Weights of a small GPT-style language model, trained from scratch on English Wikipedia: vocabulary 6005.
MLP neurons of a small language model. Each row is named by its layer, matrix (gate and up: input weights) and neuron, and shows model dimensions 16-111. Each number is 500 + 40 x the weight over its row's rms, rounded and kept within 0 to 999. Numbers have three digits each. A neuron's up and down rows have the sign that makes its largest values positive.
A block is one neuron, or neurons of one layer that tend to fire together. After each block is what it responds to, as a language model described it from the Wikipedia text at the highest values.

L4.gate802:488470453473486475507483474572475500540454457433557513454434494474502558551439503500462514469565572566563489569539520506571490496495524496413570463551468441513465463432591509551461535498469484511458485480508521558553521576510442558525484542479501551536586492542502485443464528498567475525
L4.up802:449466434553443518479531388474489516454473542465553519505522448444508480513489512574488502494535484504539412509535508546439526524600412528417541454522495483541498497449584502552470528478520571453437501581437533544503547524509576537483544594450530497417481487552471557512497541491507508494
Description: Number words and digits giving a count before a noun, as in team of three, at least four, several occasions, 12 team.

L10.gate328:438475467466539450547453517484540485557536540518428541481511428497497403552480489507480483542410508459463478584519452557425485519525464449449489486449513477540464528497450428491505483522457504563479523550489450566471517553533415580496500502452500523508480451475479511531478511470497508534
L10.up328:473466448533464511507422524490444516503510522477599492440412480495451463564463525545473481534479482519526510521488461526502458459478552462497533494431497525505497486518526469440522501502503533492484523464590454497498450441512489467477508436431493448490503462551507540494532577542493574570
L10.gate365:506547519571543526480435522458489515480564524487481477454436599559535484578484495452451558529485499580476475490537555524496461562503536518478545529558502552431480535510505489493471460577488510562514427610492504459492438462459470542574463441470489540497511484522462460545578547491517505474
L10.up365:511500423557524533469436506548448597477518520531447528558503473481505542453520534527551565521507503521512500490516513490480510499526484558510490564461468503539519500499545556510535460543475538587509471479468498500488512529521428498542428528393514489532505457542438539501541451492499502465
L10.gate785:451493478512478532468533532482518454543589593530500508417528527434471525502443444561504469454473497528563488433441517527484489453560559554564532461550495496562616556517430487451576479445488483542488433520493501478478478449515380510521506517518512493532516406484518453504439425511572563532
L10.up785:491466406502389524520478529472471511482553539505514537526526515521591518513537482434494544535470416462502465519490540514589503528457500526482571576498542493491467502505528500586557498496516500472561533467543497501428498554539506476500450462530504523473449514509537493477520489499452546465
L10.gate867:515466440523518494454453535443495505490527538547482480490440568513535517511536487462490465544492496449465492464523574455480498419530573476473530521503466499480597480537465499455465506523466434476554443487516515492533478561493492494477449432430490513537524427570568510407492478504497491514
L10.up867:462425451484523565521572507538445616510511548503493451509485467404523481507551500501471498471568419487430536502521482458520479486533491504477514516498549529572515515509504506487440523526476532545440452558506500507491500513495501563520453428460478517523420468554547503540504455475563539513
Description: Prepositions (of, in, from, near, to) that directly precede a coming proper name, mostly a place, as in village of, Born in, Battle of.

L4.gate1005:480401473520552486492478466469466445527456440463550506518532506436530422502481434446495494463418502587465452550574600543543555476502575481520493490527498412511558489457430493443553591509479474500463497461481534408450489545488550495457472540466505463478492491522486495506516547544540479467
L4.up1005:559435489449508470443474505433530406527492456526523485553568452510527514488542485535503520438504519568501491559526522494517456429531543528507490523512538436489530580488518459502562475500520558537402462488520560489486432418518542494534469498508564503488518477532569517525483531576488537499
Description: The word "in" or "In", most strongly sentence-initially opening a new statement, as in "In 1868", "In addition", "In Louisiana".

L4.gate132:602498421454477489535555401504504570444479553520515560496548455519506511548459477500551537561486519551530457465446498559590556436506501484542444500508550446516476434481565507545534564488532544506487489413439546507428523469510473554529503519484546541486535464448488533493518496535531524565
L4.up132:558420543523550498416506564555473525528519524518448446488459506489435450484507474576523438452444587535464487479461454529527520451513501495515553537549532497471515565482473514559484473540490512471515548471480490545497488532503502517545412429492616515470599516500529485500500426474530516436
Description: Periods ending long declarative sentences in expository prose, such as "...appealed to any body." or "...the book stacks.", occasionally closing quotes or colons.

L10.gate176:492555494598482524527546472451466515530518509556503457575527481535480428502492475489462522524518537520452487482497475447472477479554531510461498454533531450483473521429467549464560537423416526500488459494524495443513469460598572522507521509484555466498500428552496531525561485507502479478
L10.up176:505444516491517563544550474440542564470476477531550519443468537504485439474471433474447529586542492534570404522449464520494453497495455485472498551492523441479582528384500530526500531492536556534526492525515523489513575528527464524445504459558464465461560480511503453568476406626502535554
L10.gate321:564507542511559532456488509548491493510470512528476458500507472432550494532560538604465487489494444492503525457420512532582477528470518538515506548513461432452549551533528544468527439496470493564519477492440414460490483478569453514527565411450531451491508546455567469475506518505446493439
L10.up321:504524499509511498453552561439438503485445529500530479537494548454468524544507509470570521490542478462490533451536491497497465424502506482476524538560532522535529526457493462539521537447551499465498560557571501524472524488479514557462481534445525473544557470473461461524542494591460468465
L10.gate367:497517558448554585407462498498413538479545474485578502543477458523556498494553482467531472477444569564456484416525541512529560451513467548532502534482529533505382490504444513505500469440467437475469463516489565538532531510528549490521527497460534591499504453516509430473525473415469459473
L10.up367:559493459486433502510407544442483507421515463414558525475476490545448467511461499514386516598538575525506442509424418495525509501516544480525458475484474453519467555477501521538559537509565517507451474481509547444497505562505490566535486436482488507423473487478512541437447494507468476472
L10.gate647:477510445499454515474476544466421456532477511443491510528472493498465536498541484473487541551490488532533484471517430396514474536489615521506427470553546489430553520472438503492475513509522527445466471484516471459428484589459491484444499452498578448515514467466574447477512482537518469532
L10.up647:535441504493488542463490495475526545483509467508538453564431542472517573505456520519560539594501471486450506422487468485527564434526541477517528551557538493464424478476516506419545486580504523449524542483515472511497609516567498520484580437553466551492551462450538512498546427472536531505
Description: Periods closing a sentence, strongest at the end of a biography's opening line ("was an American cowboy and outlaw."), also paragraph-final line breaks.

L10.gate458:503519515499479579444448458483581423513488477469509474536508478539503471498534501494495595437547515501476557520451519491525502469450567512506480518525516589510542504533510586491466530463523522461527461473489519458624464497480481437442571498539488555513493556481530545552514499504571472478
L10.up458:488525417508570504508525496450480517514513459496450467474527553477556508515446470552487514503460454569477500515486499547481417489475524497519472539469531579489451446491545490495447540492495447596499525513474514465531452543483522535505446547399474479483514493526528553611505467508612472458
L10.gate707:522525524522489508587476435427530462562446585513463512505506502428528481490493512537568470504500530484485546492496590465580541560466519464523561486500449545505525473591539548535494524467467489471529445446531558584518480495492538460423475564550570529547486473470503494487464522525552485562
L10.up707:514468504469526454542470472523524467514532540500506483490428451502497528509564521539524421504451462531494479530462474555465457450462519496499544507484515494476575542551496474478582533547508495549491454545507563538517525497495505509537522523509482510506452486564556546464509543500544504497
L10.gate823:525476504446530545532484506528592525466573517492442562530516559510501495441413510526516511524535490462465452507525539537548474522470498415441527554493449421512543490489528507446406497487527488491513494473444545507550465492422491508470492545573508444535518477448527479522496461527598468430
L10.up823:462543545583469518546458509502490484470468528557478528506433507497493407500494485521567465526484498458532539442447536464493472563460551501470500527468546467414594499464494490502504539433479505493481456500444477415497443554447526507513564543546474453549443490473510481571498522567570509494
L10.gate1045:457454523464478462507436479536622524532480582519475493482501471467536559469465487522477452469505457496608545450511548469515451510462488449448504461476490511475507560516553526599425447532508463500575453578439487518568491496548547546510487559493500483550553461450504534482453535520503491523
L10.up1045:450500464571544486556428490502558472525436432451527499503485562509511506429393491547541521435493520514487500528444498490495546522521514426543463538492531516439491522491513507514427537438518470495519436467457561491538531463492497504450558549476570496508532491548513451522526554455540423480
Description: Final word pieces that finish an adjective or participle placed between an article and a noun, e.g. eng-aging smile, well-known operation, a small snake.

L9.gate47:373499442600580542468529517462451497406483479533532587492516471541531480498537424581459513460444549481564471509423506450503490479520456448505461593503394528472534414433432453549502478468456526522512515501482497535488510481537488494549488568485565470491583500466522503553442521520535519451
L9.up47:450517508554487397513421471512459476508518475498479526500565497505490516508466468542453441539425483500514543597541590490410548482466537464416518519512522478443467510519457474527552507516538477499464525505551450463543494498518535479495434532478542446438513476519444511488516416453476434493
L9.gate187:442511486558518563509482448495460467525448453449519430470513521568437454509430490451459547478486502458547611533517555545492490505464467505448514554490474400436459444519509500540524533482405514496556447520509502554469557477554535479518487516467408473478482470494573485508503572499507521520
L9.up187:533460486481554496460492460475539524473482540440471483538534492468567539566566542482519500453528521552562548492523438529528550519510503520510552450597478464461469546503500474494422500511515495485520551483443593466448468521448543519453548482510507541508485410430476423522506433521517460488
L9.gate433:534532466498501538463485514428510466578500517486516431499481550550450527592451471499481523573492520531512490469530486480559524532528432468512509554512549423475481524477448486572499528533542535558479519419534474436484500458537388501445426430461531513426537377496462440508459507426476477502
L9.up433:502462481553579491428472433445533424476460483535541547531444574488550460420484592581483500501455485452503549447484472469514573484546488579522480513559527490420529508487484497477474534462455493457479422463503552468367494461555498494502550448468529572552464487492575465558506438526567523472
L9.gate535:594472589571479516489476481529521480498539517444523539464453506418467512512438521426554474454460485482510537498511504559499617477479492462511471519458524499403470511448506495502516478541483486432531458485490529412459502564470501538506503474462477503520527484477505571429556536499502510455
L9.up535:524533568457469426557616506531463466498535470437460506479468474448459496500496562548481485534454397481570493535523460499501524438528481512564502528505547544440501533436483503508471455500485413456520470516513502541523511492528523537469555446538480521447545440492498459453488457489488457490
L9.gate553:529511492584503553470468481478492440471428485531477499570560494488495451446454423522493508468506478566559455481469562460491457562577509542508562468504523578530498608479538521459506457502484501439488524480516439492492469571550469479491520459482503529506526432473456470476488471498492472538
L9.up553:476480574537473494434504464561517422481521560482550468511513535531499505491599480485486500480460480524496583454514538484514504541518530519534497511531513578418564438526482487437492480455515503423535482626533535490479402564562425519405471490497491435519541446613523555497407554498533477539
L9.gate562:493488466466481439561507475472457468467531517579482493535492458479424553521515465525531501517549482559485527502521517454485479455525497454502484452549522515504517536497546466456531535525395502478478466506426568503483509521559423595463437477510572402512492553424561558494519569511532516430
L9.up562:478477510499506560549490453490486552499508572511580527529535454515488535455478486483543503534485511478543479471508553546562476494581473427509491503464525538426507493493474486482481495516487496504506494520469430558452479469575508628510508523483526503515558489500540549514492464502536561441
L9.gate653:447507482500490503534460481463525511493452458398460572432530486513460559516463514540456489511441518498503503475471511502502556406619581436450542464552504472453483465464486538509454557527491492447520555422531536501395435574525449469504609478482544451477559444479565395512491502447478452509
L9.up653:441498504552472481445452429468541558519516535516579459514483564516527476494564493502530502483510489515557560436497510543452479532491528570519561573500475496519496527594483486523473483533507500460538485466524456378488486506518507499508496457460508524495449533516532537446471462543550510478
L9.gate664:514501492497550568463481508457579528466524513536537505473526606489509528514528408534616475502498563518493519572535469494444503533486539501523471525502466419475480475563411415475465500443469467521507519558492426468550497511520496537523429495483499506509482521531451459564522454495514432537
L9.up664:522505522472468513576478457455530459426423521484512560540519501490491516514508526536513495471544543502538532520470456502508523432469529461467525439577469602480494499553506451516485486518520529470555488499531495518490508475507549518467538472470585485518459487506427508502476596504455481488
L9.gate673:507518493453476577577403492436562516448508481533495529464485478454473490462515533608513538539477504454551471463542511477509493560485588423435430480482519477481518480496505453529544544445528478485487488537522463461450532494538467455486482444428548461516524502533531495529491551515500460473
L9.up673:551488450549475555517490413520528461468419484490396527538506574504480522492548518522517509451474509508378500536539503525413496492518495443456496560505560462438485534506516520492445568485454517519499498522493399434538565512418511502510460512449552413504494480520511456481471552489500530494
L9.gate707:527502463496444535441475492463416498550457540522525428552483486506489415526506499526545501487456455507463485517508502505474504490471468440433550604474538474392494497496568519486453513523442495528508509499490468505461430443420514463524486567509499495519518576500470472545472539491506513508
L9.up707:483503489470508529469489473482490460497473512480528446475488533445538604417551568517541506497506488494559430457533527431515458483501543452437515605550520533446468491503459553525503515439510482462554496515564442458482500541523481519568510465461491527532463585537557494522592463484536516517
L9.gate727:444524526583481535524511506496433505474521534461483457456567450531511516553529552519530466542534543534554435532503552409569490488533422528508517468494495538523428533500491471512557473559544523484470564535445565492488567520499533556536504427481505562534560521447494519459494446528505478465
L9.up727:518543554562502459428477475519525520418482510511546503557545470458512484521495452465470570553503531582537546491558436433495502493528422499531570541564545505495538474447560533432520473472483545403471474494467546391496511500471462472460494485526485449466618536491508514477512504492518484500
L9.gate802:557550452464522468482493435573437545501467448507443500464482487498537480488519483483440541496560449487475528623503482529482449445466487437514488471452464451486506469504566504461508458464484510532523458567465484478543522540448487512518429458449521415459515598428511526461424559484473442407
L9.up802:464492531458497479444483516513475494472450496386534447503481514496527475479509514554562485490542507478543513501468445493531523534545555500516533467562529536485507533394550506563435545501535511464438472492580456493481454557531534546461533536480520437487525492444462486449477493507506438511
L9.gate875:512448483523528497440471442456548564457512539484442479500469526516474486531453460563486538546473509475519461451461460512522528457481510438422439522485629452417481592526482446535479475514452515504504508512558512542387540450571439519510496483474559547517585466424574473460423454506516566489
L9.up875:516495496475539428482442490426559528433484500476541533470490522495426495514466478534436519511438498450539427473503493475529529457494526449455435524488598442417488523441536481497575491482510520506473509494512416501444485466524389505473456465482479466479563506470454471444492499542443554429
L9.gate1015:526494520557469522437494511502430494505476541520476468469494470516574540488520513460524518517417520520490538458599557460495552459536510559505499471483501458466454575482447462569454502527545503536455510508499528453517519498586503541565528439490576491532515509462499415533493441523446455491
L9.up1015:618483498479592557507550513577547559471478485487472554505447471498565475500536485513494534536424456487514585461608537474508458439453463508409544504487496576469474588531468535446437485510492474522494464467577519502470528508469537484563499534493554483537457535523448507504442482481551471524
L9.gate1038:548501478459453504456458540444541505478487464522492489483496500493432519516461515514508559516491474532550545451514514485588475461504474491541514427466549435436528513559483532436493433506485486438549487440557485478555492504497488552495555483515565565495531462452484526490507579545493529496
L9.up1038:459565516513511529524452522475469453453494557527521421479444499461502534470493550466559540484550551533560478516562500429488564461461594449496555549506511500496544496436516484474495476552489531474467553460523481460520426503522562533525441465514502465474534486468500470457516491480559526475
L9.gate1151:481451438524521530495502488440481526543485457522477516453451497516466525593444544532548485507505527613564431496542491489479443448516485475432455478485538549422523526462479451550520547442452559538503535477471470489425528491540445536521524493518518514479509469518543449487549539511439456572
L9.up1151:521486503543515490451544449522450542505498604486496466555488488510498540472552517573525521505521443413522483460445537467525563511482569423524426526568589424409555542537549490426487546548473447515476471521500419458515474503492512511481508460468505483508557463494567475478512503434539549497
Description: Sentence-final periods and table-cell pipes that close a complete statement or row entry, e.g. "…draft.", "…competition.", "| 39–37 |".

L9.gate163:470542529521533563484460466468487521486522472594524451557458483517530498536503493521514481468505543492521535424492563529486512480477491543513445516483515485511529522501495492537480456464545512459514441557494468493523528548495458523442472564497462540552458516481458357479572529459564444564
L9.up163:397476491459434528466514452494492593472527559455454488547492532533500537507520535527454506414379479558505526579541570494447420544522487498483487567459446457545526379462441477475487567474460509531469487511498527478517473408520500474462497559389523514515513527511524469494416532490470579507
L9.gate171:555492442505524438474489483518491477485487487525522477431521598441495473490468465492522469481554546482501517501523443498519497511519520517624422543447453535492464524509518494519485434525485474455505552450486447527511472501457553527459485483474553533567503506517505502514439489472606516479
L9.up171:503473406487516492477494489526528509490477562399358552440503516469490475513505488534497420531544508454533566556418504552519535449515468466494505570513482440499514450483511469491562461553480535487542493513549556568541534503524523479522499500449497559524549520517502593466541525544511464478
L9.gate320:466555489495484449550460471549496485572533500429517519512438552460501494468482548511451492486552536502485489476435491502468445538519515507516576522486486554593508490408441470460493465466488502537433503541497390509532475475508565512481483558485513478508479418462465470493579497482520388460
L9.up320:546545527498484515504411546539478504514530580497565488524540506526558474513433450467447541466538454534526543500463436510475457491517522473542539512537497525480497520401522552477550512519432553451525455577506524490463505488464505489493569526475524523477433524512534469514465490554513450502
L9.gate432:516464450495461471492556562501470520519528491506451465513541515523529492462563532456521519534478555487470499522530462507542488502514539453452491462522541508423549533479454570422401501471549401447524486567547590466520524579537482480427440458472472541532593511517517522458447539470562477472
L9.up432:501496460538502463545460480507520467534481510573453469558476469549484524444361517473432510544513607433483519557494493454448521498538596454478548503566548534546563492392570569548471529521556516473494452522472518556482465552441434535467502556445537543502549544488518470598517527450578447555
L9.gate462:509417435515484483528446462483493478486492500522460511485522506491564490454466438554516459518497454493534510441488504530460485484541506456530479599478482508535488552621533546526456531476454433529568424507471472569496471463422496527521589493498595473499524508490528502547567489522506511491
L9.up462:566427456528499463503382537589532494570480515461510454562457599549428514532510492536551473492493507493506608475473449477486458553453513469503534505463479516444501474531482450485537465434547515526583420509521507448451488459485500499501532524433565512488547554538529529473498554484533497567
L9.gate488:506462457431498478495459464521565470482428491554486514510516497471505531472444535476531556525525457508463498503481474486450484482425546469438512529473469502480529542531458536506466529454492449427519474459405536480521543468493485495452559591515548503560516559541547551470429545541504538453
L9.up488:549544457446510480476514436505588524536466428500507494486480494445486527509512499440455478520555475418495513473454557523492435548500519496534419466466445397552565536580437498455510470521493598495509508443470467518492510505478587545434515529500539570503453509518458524421515489495485530449
L9.gate505:530514494493428547527541514488531533531471450410487529526491556477488505425515489504543505498540530481496454542479482561488499518438531447524488508530455534449564527496484498498542484540526496580508438414468528525522494564524479571490543529535435485485478429442558493495542447559545573479
L9.up505:491511497457511444519450499487539476476526486500453548472501501548459489533490511505500527568536506460514498474435475511465603553482476516543448513524456467486496503481512462495523440527491570561523512454528510494497529363386494536514553484500473502548507585538500519488486538568422492473
L9.gate567:509492490505499519491427465504532456545464527514480487495480470481508486437461460517462481483516452474507541560453475503476458446494519486568557581444483515497537492503524528536445564461553517483521482524467543510544452476524559533493501494462452535500544457545477561533579474467506504491
L9.up567:510535552496430537496467468501500540448447554590415421479539549498502482580527558544506504458533504500506525451480481450483467520562544452510490473492501497448590505459525518444425479420495575512481483504525480530493502532518549499566496499500507524468498524500491502503518510495580538532
L9.gate821:551498513463537528504443454518522524437452534526543490478493539532472440480475454547491512543506561527525482530556514495489466453561453519498459534437544503545469497461557599505473404462469471487450440515507562513489511511499465487539566550523478599560522475483505509454477460482572595504
L9.up821:520552456533485508474534557473397508501515440469589445497504494487486432479459562527443498524481453446486529549532427467527517545564492559525462460539524504461523394442479552501421508479476421512446490551590546502504484547516526528488507468528519594551498568509496537445504489564560600481
L9.gate911:485487517565449466557459451538590474553513515496507508510504481463563455439530448495537494502539454483473570464535523566527482534453489484469468490524478482533498400475532485477499482523451464485464445564427487517592478549591470466481497476513524461541511578495474530569472474545446518441
L9.up911:465494470518544470535496469491514471460538576469558518536503553508489421523474530453529478541479520472519443528464487533468507506429510527508521537525419559525454450479513496545517526433516493498533547478487486451510523475400503488478509533430454520562497456520573533482523474519534445413
L9.gate939:487564486518460497535471512589541534487528539584474488531522472535540437472482471529463481526470500477548499437508502493432473487477544483480503579479470466510562483500571531552532580491442492565518477571470532555473491474471481549489504499517464433542505461416507485516459527523570510515
L9.up939:493433495482515494448516461524535478570465466499525467541529510554561423538524485562527478503542507480487558505487477554453468485538493517480572483548482517458486563545492522436496428431500559519488462453464543520435530504500456450463537502549463533593497564575491520502522479499442486525
L9.gate941:465507425475525456588471475523564496505542524453507518496526477500502482485467523536451446488562477511526518501466492518516511424496547439547549495514482545560540517507444423544507563454528547484544550442467539474533545493491476520456532484526506566531432466511453536527458516529605512477
L9.up941:527508536534534495465493514465517517465461551517486489502470477523440465518476494578519513528526478417505460395460459485461484449502432518479490584468535428472521478494560565557489449467514532522532485601441528511560546498548464492527506483476480509535490519484508488474567459514588419495
L9.gate1068:416470454494497468497490477567546433504502445438539544513420503484512519544501521577485501505510483489440523423504518501556508501544550451552485544492563500588553505483458507523469467483536568559466507505502468519528474496568458582542552478563509538537495457480581451511588516554494497447
L9.up1068:515484463475480501505499490467513542468463488450552458466521495515519489434448512549428515469551518522395521472505523453474503575402540499539514516496523511459516452506493457563515583526444547492536543533522461492488502536473584511550476547513479471474403500526578549541523542532518474567
L9.gate1075:479529481511543567531514512479465478515473519492506527516474485477515464535498479564515535524544508513419542471422518483451478568391481466537500497463408521515534496532498472423525437454498433505538546491471513573490541480498508597525553467467451511554513473488546534456460509445511441451
L9.up1075:451503494504511536583478457589522521485462458482492446526554504522607412524567517454531510489480474503541508486578448484421522495468529488486556504470477472509525524503456530466543566564468539452539493527498507443478525449446511477470494480577483599532416478509508500486500489500510468561
L9.gate1122:512572504530545515484446530534452466470438450483543505522452512464482462563445429526479512526523550537461582480508478465493456462531486440462535522540556497520524485436540563534438556496457534505457528584530539451458531488514448533518512527565530501500457516507451462507383490523581495428
L9.up1122:565564467500544511488464485542501478413427466444439552469528487464515457522412475521511469491577605534473586524545519506508527460524489557505594512507447471500487460518528532540436488519549458463545433509467536460509463518491437533448448530493521522543469494546547525496449531543561478422
L9.gate1155:444527495440563501505487420487543478557417471545478442433478569425538526561483498517505445513471512456512520521438526515513502477505486537479478493470495536529516486464403534492507478539506530490550504523576538508539464486461516458518458548445550486580510496566581488511512565519530520454
L9.up1155:523475524442477580554466451478479479525439535453495513501471575488529532508407433493561451479608519568531507481468522492448446558451549469572480543449500497496523452541478439417438513493530429475439488463484427507462422473454560563479548532501478438621459433545528506512456555527537465441
Description: Fires on the final token of an adjective or participle placed before a noun after an article, e.g. 17th-century, vintage-inspired, separate, largest, Japanese.